{"norm_eps": 1e-05, "rope_fraction": 0.5, "qk_norm": true, "bias": "none", "parallel_block": false, "init_std_qkv": 0.0317, "init_std_o": 0.00561, "warmup_steps": 143, "decay_fraction": 0.607, "dataset": "wikipedia_en"}
MLP neurons of a small language model. Each row is named by its layer, matrix (gate and up: input weights; down: output weights) and neuron, and shows model dimensions 112-367. Each number is 500 + 25 x the weight over its row's rms, rounded and kept within 0 to 999. Numbers have three digits each. A neuron's up and down rows have the sign that makes its largest values positive.
After each neuron's rows, "raises" lists the tokens whose logits its output raises most directly, leaving later layers aside.

L12.gate239:549499475519482495535477506535455508510478516523506573504509460511485501527479509458499522470443509516509472466514463522548494507488502511519489529512495477509539499524508502497491501515505502542485451509558474500530507506500520471532492520532502536520487494490471489503532518490483490484501467492491493530476530462522548489506527472481489496566442518507451495513522498539498499493500490471499514516531451525457470422509473487525494500502492477519476564449499496499517523459474500494530501526474488522473480455466530461507499538523499494483493493490491487459500533452483539496498523497476518472549515523529512481485512481492544538488490542493480506466520492463522521478489496533532476510540501516492503507548451543560499507525498496439503547475473526469477496485519461
L12.up239:502536487507478553518498465466500496498477501492500527550512478482528513490521534491491563514461456506480496488508452495518506523537492504512506479517506499532549548521501486496505528509459534514479520492493498519485459497469506475505494506500480487460495493492481482514520453491515485504517515471480490520531520478475534499481515497532503478482505526468533474503518492466482495508490491479443493541497536534477464504504511533476497499497511475450485489453548488490446493507507516482499506514457571478518459502519474472484531464493455528503501475528479504525546481531475493506489564481547516511507482472508466478503448506505515508476517572529504531551511470443463421515465464458536522536488485474489491483505480486539508471463476510464479483468478520497501555519501501
L12.down239:523563492510503452518467501481509484486517516471498490494553490490526515447507531469516505475499506490498531504498486514561487506504514480497483463509523477527482514506500514488531570489511497520506485493459499474476413503460457501526467479489506518460521527507507528510478570487522512453480537459481510488492511505514531474512481496533507507519438532496497469508494521539448508539494533474537493499566527521479503491485450512471494482461501506477507544531533454539495495492507520526478469515511511492499513514504514469484476480497512500488492476505466498513534497495510488472474542526483464508524507544513492533460501559509498480495526498458488488478485503476507501500521527477517495497504489489485477532505502506576522512490501453472544495505499452498494522534475522
raises: " 800", " 500", " 2000", " 300", "~"

L11.gate253:473489475503477530451501488489520492479481513488486494484477554503493550485500472456502475512537479491496469497533483493471503491494542477505486480480492530496485523487500494486528539433514556474484492473513496509527496436498507519483464472532499523496500490515504521502510480536447481523485496532469487519472493486480466540475528503485490535518453540536502459460490493476490496511505490550453482484503505563494509498469495505495487474470560509479488499496490467522526511516489464522510490500506476512506531487469470507586486506461446502494486466494503479536522461483460491523500470512459444490526454501497525481504466499504521492486483489522512468442528529527494505507490471494478508467465513456448478514538522538521508539490474517512528510502492559496525489508510569
L11.up253:535493457489447525531477524501490518516465506532488485481488534490472516464494477465497465501548500507500512506483482492488496530484569500495520466495506494491486504512464484485504488476523496470509467498485517510534490510502483471551498481556508488438454556539507497496501479507489493517510541479480460431515463442488472504495492488495465497516536497536518536525466507491452489518480494487470490491533511519495514486461494498528533494546483538494558518474474478489500471476511469504514512501501512523515516516495512523536491506520528485483508497504510450542512495491514524477537458511456488530492513448504483479516489565499486511533473538484505479493525512515505486490491478464494490486448481508464436514515519502459545499477482511487503455499484517503465489496542506
L11.down253:534450484516500514531506508495520513473506499481535467546458472498453479478525540469487442487476493472519498506481489522440480505534513515557527532458491511509504481486467521548445503466520480501521479479524513495495465500538499509501517511526479516532540498521500518483509501472546490497526506486505516476493550482498485494469498499477545506505488521498534519482464504498478505534513516459518523509541492509504468463477477542493507552510515472541526506471479504499458506490507434520510475484475464522493513485463488470506465500460511520453514486551493445527472474481488540497516515452473480497445482455517502452489529498529491501508454530479482455533483503525504476483461525526483510457422478462480511483465516512497544490452518543497498495463492488508485471483519529
raises: "uta", "ute", "uted", "ut", "uto"

L12.gate794:516491472520476483511525484503522459477513539442501513484474540491489498463509525489426509518519500452505503508550460521485483473471473468492494517482470495491491580478520478480491502448491463511513500515531499491503534509478473486504501499492539540523477556548521507486485448513465489484517504454461500527484449533488498523498477554511512477498486445474472516498487522454499515542504452496512512488469512464500481518564510499481471496501466519497552522486481531522464475497427501524518497543537494506496523526495472452504516500483465531471506490498483487484507535518501509477515517477485480512496512457514460470534481495525538485472507460498544493507505530502515514519510508509546556518472506454510490483542508529512489538478473512508552505538457489477513493506510522
L12.up794:544530511484488512479464500540523437517482502461528472500465515440397488449449467498515536496480514493502500469559477493460446499507517530511518535461496530516491529518474507483532515494543498507497469532501457541528517502478514432491475478521515496545504522447495482522507519506515478526459521524500488514515466494506445522509502502494536517485500524463478495483488526483436551550490509502523500538500540493513503524473462466527490510497520490497485528488503512550510506454467511485506508524497490507509547495504501476510497499523450515520493493509517532525476500518486497516465544520467469485487527520510514505493483520481503501511497519507507504518508507494513515499483508501544489497503496480505481507550508525470485538485526541488473518508496497496535475486527543
L12.down794:499506472481491502511528493480518521486500468496520462556552543507499463506509508501478548539512515502521504545462477494431486477531507513516495505482486531486493494488484456491496499498509540500496497492507480537453472521515492488482499475501529516469519476489518444497507474551486490522487482501462486492453461471519494553545486493564512496493471477489523511517501516500517487491491488513490513504491454507508537469466487503509533511480526507493486530538474483503527489516517486499489479490491499504505436516490420480529488499487485531518485498501539483502493508509496515511507551519488444508526464525520493501513503498531551490533494491510499493545552467459469498468495494491537526560507513484491490525553505520500489525476474517480470477510530529462518469482510526
raises: "x", "sc", "nt", "ki", "ri"

L12.gate237:478504493538517495524500472514488533469496458469553479502498508498465515476476471480526519505514506457501467524501479492531524516511564521505479504450523443499524461497457536510508487494450526465501540491480503521522470516529526503489502482502546504525501497517512456471519490538505528527487498537578493474517472460525486477547524525517550536488472493499501493485484485541478480507530521483497542481468498500524517485498530498491420489527516448512529503446505564517475479507466492480505523485490484520501527490475547490546487524522525540502468504522496523477511472458496511490447503505496478458505536494521486503502532507541541505510503552470509488489526500470522458510521466490507512492479481537519475506513466473536478480505497506465475525508503483448492471493536512
L12.up237:526507501507484462529479492496470499448482475457540482468484526501481458509453480505514445530514494481526484544531449497494472553478563535512465457489501459476486514515458541516473512467523543509449482504520488503483481485494487486559511516500516518501548510482508474534496502495510460544500506499452519510530481508489508499489491442518466525506502470502506474494502497505521487485542508486480484468469492467514489486508536463541494523499491481538498498476477457498464486494504482517571534512482486543523529490476513507481491455490466474440514499460472492496506442493512450516481517528500467477498511489501437474480475440511529464514520511487508504530487530534474510469526440481515497526501497508532493473473511516478513525522491500503528526503483530496514540448491533
L12.down237:469481504504507500513473490487482502523456486511511516539494503476526529478526501509511511553486493469500474462499462542441495548518511506494487535450477470508530494476492476473475516499497509526446465449507487482485445480538497461500521505466547499462452476497497445518474542506513489520493464497486503489483488468488524518485490544500479499500489562527516528511454505514478522493469496527503504482519523505495500491477501495468474489508503427497524474531510496512460476466537470508495498512510431524478472489521516488478505526518461504514439471502524489491467491520534472511497491514485500510496520497449436477540495504508550483493495495529459493518528539472523512491434509498460518500486496491525544519508496482496526520476516504493510536489508468514510490484446538
raises: "ct", "ction", " times", "til", "kar"

L12.gate531:436510540515511498510487471513519509514512502504479503533524481474483522531428506502537510536440524519552476482513449448481491462494553529515507520492544505487502473532462486472499479498452482519458504541517520540510502553498523489481487536503482504491476494518504465512510508534511495523499510495475527507540515511477487438500483510523515509456496489498492500512438514507541508436473507486505477507539553473523512474523491490455466517472481484539533498467518491553447484509518481505486487505517486505461506481505468493499493538529516504530537471486470498490500461529534517489495496493513463524558506471503532531494502484495499516503505477494474519501483465485569489494496478559522483489477512457518489463505523495500500478517490531479521468521490514538481523535508483
L12.up531:546489476460511527540499533505476499505501512512509467507553511472508495498500485467481525494462470495509517498470540527481496465498493489499487498476525421523497488534500494511503543555528504415556492523440501519530452525519537528541461522492474481509528487493485518514531513531518546507511500509492478543535529517514499471534556530490540525487532478482494521520474495504515486498421520487525474523482520483487497529523461477476481489483486540468520502510535539496506489542468494469496494535522496490542524562495497493510519524490464507553536454497485504480507502495481509542495482467489506512478531534513466490509495482503489506497484527535481520514501503511482507526496521449516534494510545481539463496475483512525517500479524545530497504518525492502503456510507490
L12.down531:496502461500502539493519462504462492552462522511526539459473504459464473488484492548496482514484493509499490527469497498488519474491527554555450509519468535467492449507558513536472519506542505498483499492487535517498544496498498503516495522520544476504494480502530464476501504494554500533519516531484512476517507525502437562499501488490508496540460560462497484533537497472508527475486454506486487520507476510518533474563494465479502523484463501533442495490532538465489496516523470498518484514498459466475502523477537514463541497517488490464482519537514498509501485503522530486533552488458469522497503498505436485499531512503498502519483513511498511508524510534513508499531500518498507479483520510495482504476495489495515545536538536502487479475493515490511488545452518
raises: "ze", "z", "za", "zer", "zo"

L11.gate467:552445523514495495455471478522532501486493548502519508493505468528491546469501513513534502487506515505495463468515555480557480512496459494493493512470503460484514481505530509450498503524462489501444517471517486513507511472461479511500495501477472516532494520533480474466524469516512536549476504509491507533549497492512510496460482523497496482487498494483477471506486521502562535500525462509565538523532538511537508507542501467501535520473510533515486531538491467462521526524527503511440494518510518495491540501524460527515525485518475514488503471450514448498501538540486494484495507502493480500508488521455466508508463497451488485492531515504526527463518466508495464499464474502488549462534469526516456517536551511481515475491504511465470524511551527461460490523495546
L11.up467:513518522473501461527496479455485488501523494480536523537489534530501483470470517534467492504448507491471477530487547494524526521511488516530502534473500505494488525477485533484417499512539477468521520449502481539505504507536480458489522517515508534502523492496463506489530529508491515493506501523479538473482495544523478490476456529477494471495501482474492479502480482514559485507494526495487497507520536530545500433500533519492494495468532501526485532474485479505516528504482514510530464500439487493492498516527501495537502501453508500508494523522482494497477472501479515547475451511524482482496499498451493520474503493497535446471503505463515547477495538489496493487471494527534528546501514489478496505521517477513455497477530495557487455501500477535532537531486535
L11.down467:493498504531518506464476464507528462518500493521505482524523536472491542483483521497512485502507469483459533480551493537466505488451533518480505509468500528487494551490447486485502513524471499505500535460482498521470487520508488507507485513473522478490507531518476470451527438493491517502507543464500495544538505499533562465493482517475484499471470509506536515443520488500509520553511498563499515442463491508523489519527518509482541532480517540535483540482479470473532528491546482478510512458524505485493529487518506519498482486469530482503515506484491481489486469445517453484487492490500476521514446429448526511542489446496531497518583511497503484522476507491479480499506526568498504526519479467509483490527503503481483473504503489513488477460480519455484482494497490
raises: " being", " becoming", " having", " coming", " serving"

L10.gate333:509501509483498472514541504516532529560518458478503479474483484513453501515490529510512495424491494531461451487513460506484509502492466516483528504497470490518513509502486470506524494499530483517518456481480538505506463508507530477528473541515471539540456519513471510516506527463476461469545469498463425502466542524444506481518497473487506490484510518479522491490496475517507497522511529494507491476536499525518508482507496489474464528499493513528498532499524498523491496506498497479515548438470503521441539525520504477508490501507452514526493502500497481443530503518533460499531450505501507474497515501456478531487462511477489452544456542508503464471481481507524537477478515500514486452487514474514452512558475509484482523497492487494513490481524508494529490508530514
L10.up333:516531553514467539506486491476481505495487468491479473482531518519513523482460476490486487491468512513525519499534491495519522497506472492487504496507462501533510501469477529500499521491537475523503507553478541479563496505486499429474500549544488539526485488504480461523462493546492536494523460516484505460490497530525504473536468463469545527523525511516467519520478465472463468502534520491458497517489498484527531500465495489482493511476494512473520503522491466538518487485525552498442498471490498491490500524509490474527501518460478515497513530472523485544486537524537502504474488484466505499480476517467476519474494568471494487484475504498430508522496484487450514510480475504530488500474512474489487479525467511503528509514514472499551510504509519491463483469485528
L10.down333:524489551511521511464509492547470496510463478506555462512480495559479524494539496553499478462523475535498483515466472529544480483508463459515486473498473499496499519478533549519505490474469490489529469495482483542503541557480482507524527551516475540546488477496504447546487517516528456463532479483535516506468512476477480470523503519496482501462506478496491514469472540497488443510492499506502474538464457515515477493470459506462524504479519561492527512489511455500484487537470468526502479538499480517497520545517457527493481490492468468490473494524511494510486534491530465508496527483483516477525502527485492553519505460463458475566482534511473499485497544502498497458466498529508471507497511519543500470515486484451448525520494507465471496484482484478507470493496485
raises: "bor", "mate", "rop", "let", "ure"

L12.gate3:535494525519516516538455510488520497536482484491502455501503500529489471504493542478525521450503526490476509468458511502514501479490510513468532484536550500482470519497484529481494490524500479505497499501503543561515488510478499493476574500483461445510464519498511487495487521472508505463455500550532482507500516479501488470495540511519520443483491503501521490550547545494478476496473465508463501483501510514496502538481454550542501431479523495488481499488475484444458444500486552511523471485529467506468486492491489498503499534466496517519540472496550534512451485474496472477530486488467534497481487501519486550513519523497497549483520540475452492511529497486528530487503522472506448487488524503512492518508453549512492501516527522549513514481500510525493491487482455
L12.up3:544505522542508497488522509502551494505512510486500484510505518526467513530478508532488483506523503504512517523467522517519493512488538514507502516522517495481497518505522494487476478584527525528489579516487483548505502476538533484511498456518478482517477513505531472485545568521501550476472509480495450513508483496544485546555519489520491484498486482511508480562478494505486479510505502499476511512530496467517506534490531548533494487491508550527504532553508525525523515509512520526499474491517509496493472493500458510548510511489506524485483518472535470506430486506536517489504515483509502507551464546499501507505539533510513527512504516467546502475530493456507480506447511473493478482473508504461461552529477432499471463528493486511510519443547468540486498498462495
L12.down3:509467518489463490473507531525499523498473514485477501517492456510490531517510477465492476452528524527555505513493471479355506527535548518546508470509536520496476528480516467542490450532534560498527500543491495569509520503485507494491483503511442456459489517487503505510514513462470503506469507525482498505498499517473498505479496504535523482511518528469472508528439492500502474483523506499531495502551509533514512506484553516526506481504511500466534518493480502497511496501514489502537509522471497488490518471499467497512551500503519513503525508491497499521463465489507483508539498487509514542489540506505469547466506457500477506511513493500501510510515528512484517532502478541511470468509532526472494490487526506482495512500497521502515536521462439524529511477484457
raises: ".", " .", "″", ";", "ear"

L12.gate332:497461451522502529435490508531497546515478475525483523514490434462543489512501500457452496543490487486517500557495503487515482493504487542491558478481521507503503511551500518489479496451459528499464444484466489523472476503539490518475513521510481484508522514519501476519513487521457457480446532503488479491485519494455518480489490519483478464493501510541506469520499507459536521496521476505506474485482477498501495497519508489502523490510524504467522431497524512556476458532546461500465522476499502509469505508503510496505531510481517540482469475493494517472517543523498494505456455498483460512516507524510464431525470484474480536505509509543496530515479520492490473509503525507484522500482465497485494502498513490468527450486468543506499510480481504453478478438476484
L12.up332:542497489529501491486517537498514513480505519544505531502480535494502432507477474482555552508478522531498520511464535482482498518487493511486471530488505498511532524508473483516522444508510530537499539503529489502553529501547469510460451525464533469492473497523444508505510502501524485500468479520496489511548485545491481505526444458534474507471496524537504529497511472545476518518492521532505527556515508514482503537533498521518488515506502502536498511518514496502484527458538537528493497508504513510494487475518418462473494540520521503514486508503502442503426504496545518500498488505549475494523493497529501506538549493496472477525500487509512522509456501534529528513522479535472497485490515469519537485489492534500504507528518511539479474495425471513523446509516506
L12.down332:496466460514504514467508488530472517530519510456519522530480417488543499499506544479464442556480501493520505519528491471521493515488552505490503470486520504510503500532522535477483525468454502489488468502507512484458459522464549513509499491502455522513505496505523475517491487521477506466482515503518486480463551456460508483473490532492483460528516520565503473506486534476562473491508485509526486467456458504541516526507489496511531492495517463476533451487501503531511465532505474506496511473505493542457491522481536509502525487436506535467465458506527517484527503518508503491464499523482497537508532514481454473504460497502454500503512478521495514499507513478423480483514525495512503485489477508448500498496527475465527454516491503508500511492491485460486486472505523
raises: " guitar", " bass", " vocal", " album", " vocals"

L6.gate729:468471506540513536505505511484492484503469506476544472513469534509563511491500465436478524450487491469454500499534488502480470557472501474523506507505521467517500480500512473534485513480517484514519476513511475540500540546523508520513490482519472466483504470530529453505531480532496492521516529506522534477506497489536467518475529551495513505495494517520513514552513480455453526489521512486447456469500511535526495479501494503488511487483483482484526468500471501456504476491519490515484470490485496448460526457474508490516477472490521463536444491491499505495460533487505510480462487493496463467499478468512518487531516521518511511538524522481476485467543490542499512425520473511499479524506483524497513538495529471504487539506488455460538527440485502498532489472516491
L6.up729:506521461529489516503532522502514460495512498474539501513511527470542499505477480510509471483506463489509489470494510472491470528471565524503497478498512483490486540502448448491486505452514496467516504527524503527503503478536539483526442480563473469484478491508451519503526416542520497486516517518513551479515494543510525509512494500481469496509493491497486454494534497525533510506507477471473524491518507512468483498521510446518538480495496526493491459494524519508506491490479523509507477475503482504513491484470476464504506517521545473501480506491502462537470488471510468528489496461514490474523481492504530465506473481487540529495551539492468519476493502505484485488537471482464493455497533563483465571475513494495492558540493501513498502513492488496490445495543519
L6.down729:479508513538458495496499507506506497479497486496492487538482494541520510515530487485522525511491490515484481483505510473476493512516494460525526505505486479482534507485488518497468503465486508509507489532495521511533517522498501485504510482538506502517483512531457500469553468474502523453485521480483486439529528491535489493529474533517483449480449468495544505512507497489479505472480499455485489488551529537495536519465491476474536525502544518475516520519491505568508494486524491510498474505540501518542514491491544522546513520522497497544528498507477423464493460491486521560512466526463511456438471512494508490457502489537534491483484489548508514478507498516528519495449523490492461454518521493477487515504508476511533551492505496508503494490529459490479466493521561
raises: "ute", "uted", "uto", "ging", "rate"

L12.gate782:496495470484479471495509550487506495545506555513495522503497498525497514467501528503527517527526469409490509470508477499505490512506537466480503484517504485456492483493481486467485505509502499490518519522484496514466502494486483507520518481490474533553510516519477464459475548497531491525545498500561499454496486467500488487438491464505504461465517455500517487454513502474493523497488494492551500471498488533527523491494531522509530465515489463466523447503513497456450512468521494462526503495488506527511524511476511525480477550475505575479501539520494484577525497487512508498504474512517476515504480466472511459495473475487496500497502509489471554553520503509515496442504513550460487479458538492510534507522522505518500511475516554529526484487480475496486515518512486
L12.up782:501500477503518493453460503435492522501551509493542525511486504446499527491471515493519547510481525492491477492499530526525495495533487489489493467468502483534515521523526481499474506460514497463491501522516464525510462515505563473521499495500455499477530524537544486497551510444534527522486474492504471480473541482460518510467505504461536497534514454496506516481512486511497496518504462501475496491518505545473542522520537475446506528515473477470494505465507542529524552515508484451544518487467487519505527515493487497490532509537552497478498456532503499524528479484508516502466508476526492453501502503478499495527495492495485522481516507490457513474487515515492504513470536500521530515502470523506508451503499507490499466479476514506519456521479512476476537491457506
L12.down782:488528499522488486496487509484447554486533496499500535431538536484509508467564454498522520503547455492475470491497479479474508490517520507505488462512520510481505488474504458528514486529532484497499543501501492465536469429504510520498539469493458520519454486512498476521483536490520483527492499515519493481495474465511504512473528473483525478478500450513527478458512483493501481502521498514534510489530512513522508505541485496481476506523481478500536529519487481447488573490481483481519474469515481487513526527444488485522539540523482533493510473520506535505504518501506478479495466482489479533497480520495504476480540496490517528515523515487496481473508539533490489462500513527523479533477506499494464449494514507519522507537462463496497485487484494464493510495528495
raises: "gen", "ns", "ans", "n", "c"

L6.gate144:511473512476523535520485510501453493517530507487487478504468483502493503510522481505508517436520477519527479532479502486489480519505484488516504460515467524521531516512515467536521532514531525521507523533497519529485476480494497501478505552533539491501507518483489517547471534535497501534554468550463533555493500512515468473523525493457470499520501496470487473469543495526452531445524448504438479526512525490444512473506487493504492505512491479528522459552482493485486484531495500484514498506474525505512498543516497545524489469537509521485515530491489508496483535512533501482557568507524444519527502488505531497492506531506506442471511504489499485483514447522479488493539484556477527528507483480531519507529527539542516444531488496462475496524491505493492513465517455
L6.up144:569517512466465474472511512477484509509537529510522504467538481495490505538512471512504504481570469510476493537534485503489487506502543516478505511516509467500508505511493494505512535519586517527508515506525528484480510470499538506438479491509534503497512462497556469498467521515515522511499498487485508489489528499500469505499515520453510510507539524492505505469460491478488509495466501481528498541489522524516470497529540505495539497507500486517447404500496473494545522508504515468478503468487546482487488486513502526528491462494542502523468488515505474499540465498452523523530502478517526480479511480478495531510442509483495514471589491462475486505484455486494520465508502487486485502565477527489477511503515507523533462486493491528518476519507498494506478506465492
L6.down144:505473524483459506503519514500457492462524521525502515533507519505507508542557500499488478485469497536524520522482501528504459504559521481507500465493512479557502526508499480494452551502492513531493517463489536512450465482505460487532477498474477517526482531488510504504494475540502497460521479484526480507456494505546495473504452474485511513491505491527481498533501502553508525493486490486507474489493519519491509476498524460478490521486519467515528515509499487552469518549476529497533470484515504485477493507452506499465512503496566531517519458506511438540475512485457521543490499532517502513465514528502490500480462496522537510508489559517516525484471482497481486504513480545496530473474493503494520500457531511564495492483496523541538531445508472530497482523492525
raises: "one", "i", "an", "a", "ona"

L10.gate400:484487457517502504503522543537474521484443502504537523460478581542514524520510455512512407563537478520506493500484511543504554501512467511523501486496454494521511523498462442508492546483498515495461492531530481526475507510504543499509451498525456509488503549527467513499479556505536510535487523567487496530478557489517517478511510440473464504502501492555514481510478522523505524513497492489539451524454505528493513500501510491493517523485506498497492504515479453515482483478497503531526493529492529501492528467528514495505484476489522507474542500495500454490479487502542474514498503505487469480519511527528499543525511506488542500504498475543489504516490507499529494559506523543545465512506483493490491498470502514518487533508522475472499558506508506483485494497461510
L10.up400:508558505471491510519539528460510457486492486517490494447496538512528501524507514488500500523492465501491536512489476466534491512541524447538531492513491510549500521469512513480547542500495535530521474511488481522527480540526475548514471488529516534487487457461479510548514508455468501493505456458499501515488498484503484476478499483493491512508511460566542509516453509526513480539466528482484455513488514514495470489534547539488540490504484505509442528531464469497481535528505536522481478500533495528498514441462464561518514532515504515509489544508488491462460450475511519518466491453492492474473481498515492535526493477509488534476528504497535517511517502478498491502480484498529514448469513479472510468500525493506487496514495486481453524523492515494477479490498515
L10.down400:526514496515501489500482505493491492433521502468516507493496544523552508516500515528481463506487535514480487530486484507508526488513507507471480509539491507516487475486463471497541490512493492492500533473485480487476514489475455523507509472515544514457518505537494506491508544508518519496506538499482477508513516503506506444497520495465477487495470500501502506488493506503517509506513549543516455498471480515510519488543533487483522561513499507553504521527488468509477530513529468505507501507526542516482510501533526476521510492505482525490457494519535497524507555494495521516503480480562456479485498518483473497553532467495524550456500520488560500501470516487496491504526464535495478476527535565466539516478523525459485529472483478509520536536465481497495514512528516
raises: "an", "ans", "a", "ish", "ano"

L8.gate847:535507478509505553464491461488485567464491499478512533505495508478476476549463530516467524482501538513511536491486537451504474515543520515492447481494517509491500499513530481509498515491503458515539474487491456493503521531475471515559497533480507513467541464481525491520510592458527500507498505507510504497524519531505520526495535514495550491486523526550531472501495543487470512497484484553525527516528499496514490517496474508513542459474487532462513493490500496499501524534486483503539520553476458526517485473481527514491526498481500456481489509463496482510506486503515521538496546535524506530477478502519499448527566496451508506481520502498505546536531514498505558505444452501522550485517450467470452512533495495518514487527481465531498476516511484484485506538521471
L8.up847:521485461530465487477541486482503524438535508496485501490507507546473534528480541487493489461502490448480490447516543467484491516506530516519499526510487490504517507477523468528453512510529471482539556494522511521432513532515496465468481508436482505456542491505516481502463501466512497478475504487480529514537523498487479494522494501472527483509497549446470494520530536508530520465480514508513552547501508506502538488458492532481510499507503514548514507509513507447557500522466489480502512481497510471533499509514484489514531487523484525529477522509519501526505467488487515500486469560491504515492519442530489516523457473491489505485524510467451538531507469491510523523466530499504488481507516508547506511518491531496502530477481520501508480482482438534483536490504507
L8.down847:491525454490525511445521476483522521488478474509480501501497483480505486493463507487487510526446505498505545492483516480370489508533506517491471524484551553500499484539490524476473497483491498506488466493519479525514484478499479489496483463455533490513537497541456537511545511418480472498474534510495498507532526519518479540488496507498483514460465553511473512445479495465486494477532484480481510490501451510511522515529490484525501513514434497499474519444500502506515483518459527510496484525482495522487515460525513478538477497507511499509500478478472515494496493503535466489478491465479519479479508505487446495510528509456483492499443506477506493536490496478546512508500463491520493507456471536514485505484511502522521501509497534514514551513452492476494481498524490
raises: " themselves", "d", " itself", "ds", " lyrics"

L8.gate4:522500472511462472505511454504461535497467500469498480505522495484472520503496524491500494520507516495506509530502486497430528490482482499498509500505525537479499501474521472498475486485514514489523440498520475524470513570547524440452488484507507556484542519482519435523514481495454502514447458481559488502481523477484476478500495515488510502517479468486527474479504514468538520506494511494491457567512506525496485542526462496472483507491495466492505500518501522489534465529484452525533469451466520477553546501546485504470505486522487494504434486499486489476517482482501517523473481526494442513477496526540492490528529492485498486494539530511529456525527484490475533489465501516513510517483495490525478502512522521514516463514463519461510490475528532556522527537561490
L8.up4:491488471496462471504488491484490558522514521499482510504521492498486504501478477474465494482520488492495484540512525523472503497480468520526486507502498512517492505488516496495495480546497449471510473558519461500478518538495509456462535485513530558481505510485478501551520515489488492465480471461498516452481511435501470503542454489482532458520478493549516498470458501489517475508501527546484491526473453468478519482457461484501508475516511543503496488469509559526529460500512521493495517476515493495506529493520476525524492457498523467458507483485519509485510493508502552501475501545508474447545558506501475485492500473477532497513498514479551505507506476556498497465498559509507552517501490458483501512511498510491530475534491490501504546495484468496519523511503532
L8.down4:466528502511483496492503518518517501527511526481451499484495535499473498529511536472485492535505478503516482482522530510416528497477480496495508514511479505524512479497517451488493512520553497501492502504479512540448513487476436524505551510488526514535499506517456483507531501497530487529486526524507488464478473478499504486538483532494492475509508483491526534487465495480493516530499517534475516529537495471481511507455462494547483485472511544502507518501440533498521520521497497474475492467505521514477481510467480451561556481511471462474497488480494478456471462542491507480530446548470505500519517497507522499463481449491519543512517473515490512550511496547506522481471505469514533491491494483536541495496513446508490516526486482496519536466499488476555520475521523
raises: "ted", "tor", "rial", "nce", "nt"

L8.gate257:491480544462500482523523482521495487489503506432516481515516514475514530491480510553518455467483511446477507477481515509497496513492520514474493479522517468481531483495513502517486511518499531518477566540508485521465532514504507503492493461498470516501454495481497460529526487473524500539525501443500530479502506459562506484526491469455502525457504535484508541513495534481457491482499510507503504514489419482501515474513487535486512452490519475479535531477552491479490519522509516485544490494445476496443490518486513529532461494509496509516530496467510548479516518521491514511497488505502493538486497485528464543553490440466498492475518464480515500504519485487494530506490463461495501472526505521467475491425469515488541488550481493506532521555491514566503485503503503
L8.up257:485469496495487477547508540502484484484507502489503517552431465501501486529461496493480511432451502467473509508518544456491568505497495507468486471538457496540438517518504450497473493488484509497542528469488468483489515521533479526507503491495510548482512518468486461530500517535489471470508483463495522523520516497448544490469478490445483520500524496525478490439497508480483458493501457505509487478454492512501479516496500484518501496459479479507476499479532497534550503515554514511479485461493530486521513520510488530500472510536522483516502490498520523456521501490529476521476493514507473477470486477492544513545480508496485524480525496492497472449468512499510508510492447476542522488516489529485485527514491502489483507493526533495556521517466467500507528478468518
L8.down257:467514493441450476502482536495513514474543485488494479502467495475509498516472493533486510494470536566492521491485506538494523490477513466500517470474460504516492521491509464476463519466500549506480522530536513484525519501541511488501509433498499476505504528513514457500476470512456467497507521460518472444562502495497524507512493552458577489459505495517506493481494535511518475509450516457525501511502504452502497484520499498522531483442505487501464530505465484497552480508518469515475524479501471494544483529545497479518493529481510508493481515491482482486498481482558477512540503479542471518486488528467512501505477488446476510482489463471507462545464482461535548479490486528520509517529512497456569487492488500529488494497489537515448492490505460471482467489487481
raises: "able", "ability", "abi", "ines", "ying"

L10.gate200:446507528463482493529501478502538509478495492518493486506524494520520489518483506480546443457496534466541510488518513495523494429505498503513508524528492505460507495528515505511454516462507532543532505496507513494518540532501506482484509518553506503529487504469497471527498497503517462519551530481490545483486528500505511530536483500488520535535493500461513482506493530525486530492504532513519503534473475529463497486526511552462551508496471504494527488514510526551512518491503471493480467480479520485522457496549472508485499464478486496485482453475448521482549515480493451468520531492480477531486508489503499467468488527481500523496541513483516492496490446525446509490518528536462496485521473516487465494482525510521512489500537523519543494454507529561477474475507482
L10.up200:524546512473495519516468515498539521479457488543562521497515464543529466507465498451473521500495516523541481465525477503495540469493525474497527509507501497502480528533499525509470512496484510465549578496496488506496526520509496515526518470524479507504501481491468479508510498530473486541497516469498506454529525517504512511504439473490475496532476527476477547512520531508484494499535518467527460515476481529496488476479503511486525497534489483507501500449496480521518442494525504491465516505521546535540473530487503462508486484498493516506488506472494543516467467484516472515503545505519505508484520467495515484457477538526498466484462529531519486548492491467507531549444479506512511487549486482476520460495513462514467517512513513509522495498517489521530471502496479
L10.down200:477554467484479479521493493510503487459512444526515506512512497433501486497471490498483544480535511461511515493495484483503511495524501490464547514514480483531505500525521502521501497466476491514526532526516500536496529511538491527506490518497502509480513523521478447518496504519480509531485504471519519481505525486517495517479492513539508477486494554504509507459501521485474519468482494495548466528471466515526469452528474550542507510513526522496494522480494485458531523511459469483479516442511515483515492526519485465518495508485493479516490534508464512486456485490516528489479534542488483482459501487536543514524524549483471528473471513495542445506502518475489515521482494503501531495515504498459478496494513468560478479468493492491497513493489510530454456473488463
raises: "able", "ably", "ability", "age", "ture"